{"n_layer": 9, "d_model": 256, "n_head": 4, "n_kv_head": 4, "head_dim": 64, "d_mlp": 1024, "vocab_size": 1134, "activation": "tanh_gelu", "norm": "layernorm", "norm_place": "pre", "norm_eps": 1e-06, "positions": "learned", "qk_norm": false, "attn_scale": 0.125, "bias": "all", "tie_embeddings": true, "parallel_block": false, "init": "normal", "init_std_qkv": 0.0312, "init_std_o": 0.00736, "init_std_up": 0.0312, "init_std_down": 0.00736, "optimizer": "muon_variant", "lr": 0.008, "lr_mult_o": 3.0, "lr_mult_down": 2.0, "beta1": 0.95, "lr_head": 0.00603, "grad_clip": 0.5, "warmup_steps": 200, "schedule": "wsd", "decay_fraction": 0.835, "decay_shape": "linear", "final_lr_fraction": 0.0, "batch_tokens": 16384, "seq_len": 256, "doc_mask": false, "train_tokens": 135100000, "steps": 8246, "dataset": "wikipedia_en"}
MLP neurons of a small language model. Each row is named by its layer, matrix (up: input weights) and neuron, and shows model dimensions 48-143. Each number is 500 + 25 x the weight over its row's rms, rounded and kept within 0 to 999. Numbers have three digits each.
After each neuron's rows, "fires on" lists the tokens most often at its 100 highest values on Wikipedia text that the model never trained on. A number after a token or word is its count.

L6.up741:510502438520519478520533511514469515523465477521461551490505496493499472530489537501508489495487480480505525509491530485520492537506512501437508547477501484501517473521469452499528459499522515500536507483446501531482591447474511502525466477478528520518499522561524454489530478493483490499
fires on: " re" 19, "." 9, " p" 8, ":" 8, " f" 6, "o" 6

L4.up492:483483495450480473548489467476570511454514484514465488471474487488478522477508483497500461549489507471506517532506452505477540487494502502516469527505467497494541483453478476523474419480511505484519530500499478515467507518509482496495537502533516460488537459555501512449471509501530459480
fires on: "z" 40, "ri" 11, "el" 7, "in" 6, "o" 5, "y" 4

L6.up267:527514527496519539476469509486493493487515466568552508507469485508519495496528486499508472472456502512531524489532490488501477462516483531488512491518473504489488484502493482460545515486485484475497528481524481473483486503513508500472549489499506473522487450452505520502552480501510503483
fires on: "m" 27, "k" 8, "um" 7, "am" 6, "ot" 4, "or" 4

L6.up53:500486513489486472518485460523491522520515528516492478520445542469481506463506500496482489546523507486485526500556469520500537489471486510530521534489460506510528535484525495498523530538521503464479530482512517488511463548507502500516490535451500511499537531522487507532506521492473543503
fires on: "it" 31, " f" 15, "y" 14, "er" 8, "b" 4

L4.up172:495546503492504545518496496489509499537545538527496518466460491498527486527494491504553506473423507527497535530471547491488495521509471461488516482481555516488526473544490443504502513514519500505497499477523473482485562464542518488517506477516505523476475507428522494446537461500495482478
fires on: "um" 15, "le" 13, "ion" 13, "ury" 8, "m" 7

L6.up1010:512502511457468482474547458466474498544512561530491482502500574518518504454494515477499471482532492500502510520486515491475467513510526458494535547508518538501515453515499530477503542520504508526488493502492485473496478495533533523526479500442470468506492508560525439523511507552496513496
fires on: "," 90, "-" 7

L4.up162:510492525505509480525448492484517479505521504503492472540505487529496519494534479526487516522469471477502533478497509525482541525482485503519551475480508526516496528538542537513569477528501494497508510491495495492515476494490522497489467501504477548502479513525481509463517461468534501489
fires on: "ot" 21, "ased" 13, "ed" 13, "pt" 7, "end" 6

L6.up859:508486493510487489533493475519508498491468491526517441534520513495479481525545479487546515525479502459518504515522501497494439498520529513496523510503511501500536494465540470440487541509420503544510471503482534502445520464494530488498533442457509466473515505485504462454413494471477476485
fires on: "l" 77, " Bl" 15

L4.up399:543514493489525493563472508449512464471497485539502529474567491533490514497472482472510504506525504511488485498481489497508485504513517511503514504564544541500507510503491550492525490495503508481496504480509509492510507480519475547545523511482472492480476443498545485506524484503476518467
fires on: "3" 26, "p" 18, "0" 17, "ob" 7, "b" 6

L4.up166:519495523476519496501460491543547499499491525518496504476460508480500496416521496492520456481534427495475526532483507510501496520497552516457541473497492523453509481505499532508480496511471502493489473495379495514492529485524519539537492486474478518499487513514499457528509531506517520500
fires on: "is" 26, "a" 20, "o" 14, "en" 9, " re" 6, "re" 5

L6.up1016:479470520519507525534492475506545492511520499517528495532501483480498486512479491509508497525486497508481551511488535484517466529515571478504514508532503525507556504487487505530470515491483520539506478510504479476557509510504497489515540500504467531457518462492486518491476520520456519508
fires on: "l" 14, "an" 13, "ar" 10, "c" 9, "m" 7, "k" 6

L6.up265:493467499545486532502478468551529485510492495488510545518476482520531551497508510517505485504499473521515460509479498518501497497499511450497496494512496467517554535522470492494507469481454509517511497463501503507484586484506499455514514455474493488447475513484523445521487513458498503520
fires on: "|---|---|---|---" 26, "ro" 15, " tr" 8, " ro" 8, "l" 6, "ram" 5

L6.up31:486466510522498568530464496535497507538534437522503487482481482531516496497493501497509500494480506511515507506501503512496474481526473520470518497479561514468518533465501458526527490496478531476538485499468557494462455502514520546505539455508519471510497510509481501478475508479518508561
fires on: "r" 23, "g" 10, "l" 8, "ol" 7, "le" 7, "h" 7

L4.up194:485525504469493516484488522525516458505513524533510511489480563510534543511493504500501535471472448477510552513524522529551469504477558543486504505493535531520496530493468564470503461478520454495473493467467505513521496505546499489502492506515518473485522521496530521484426496548501500507
fires on: "im" 19, "m" 16, "u" 13, "ri" 11, "am" 5

L4.up753:501501519503472498519473538478517487467510483485436493466487497509514568519490486496511476493509478490522487462492553481470539543481466459475476537505545458480507511562482509541524550519521542478503485483485522506565472531431445493475497512479474473492490459544497516496469529481509539488
fires on: "ut" 20, "ack" 15, "em" 13, "ce" 11, "ri" 11

L6.up307:493474495472502454499532524463483484535482531517513523479482516531495540524483510531493523498534517476499498470480500512497452497494537496465532498516512484486530510508489567493511516478511513549495498542474562500564506508495526503520526502491466467524511512481578429530502520560512460508
fires on: "-" 23, "b" 11, "}" 10, "ng" 8, "ivers" 6

L4.up110:494453488456474501484480525506533512542503517533511500529519559484483499532494478476509503478487518464504503530455523458471483491476512436508483467498497511481503540522482498521513483501494493481495487520474484510480489471516467482521490519512519475498475509507561512453441528509517485489
fires on: "om" 46, "im" 36

L4.up1008:487515399492476540504512515522497513518492531545456518503531521515525461534497503511491534541528515466477508523508511520550494453543504516513524499509536516552494478508513455481507482527512528498500503530455464523490489500482439484508483460466472470494511499522455459485561429535515519518
fires on: " part" 20, " serv" 15, " form" 15, " more" 13, " work" 8

L6.up93:471465492551558480477533513527530519464492532463477461489521495527507508494510483482564494492456537472472474536516504487528490521558502505513488506509511535518459517488498470523528527472460553466485479487475494479524479474484487498486449517451562447548487544488511481469511462477487482498
fires on: "g" 23, " elect" 15, "lect" 11, "ist" 8, "." 7, "p" 5

L4.up153:524513539490489532530471523483491492502476475475521504501508506502504462514423526495540431496465516489489494465536486500479506525482519461493501470517476493500542500500496517479487506478519575499472498486461462527539500509469502475529459472484472464549518522487516502475566514467492488507
fires on: "ant" 13, "ts" 11, "ff" 9, "ton" 7, "ax" 6, "t" 6

L4.up107:475476488504528499468542515535472513471506527501456545497481517527496416511470453474546488535498504501493513466520499424519466479515496492483483513488526508489479500509429506484475504497488538498504529528482543488486519531490513535538523492511502486548508483456504493499532490489515507514
fires on: "s" 43, " known" 13, "ow" 10, " name" 9, " of" 4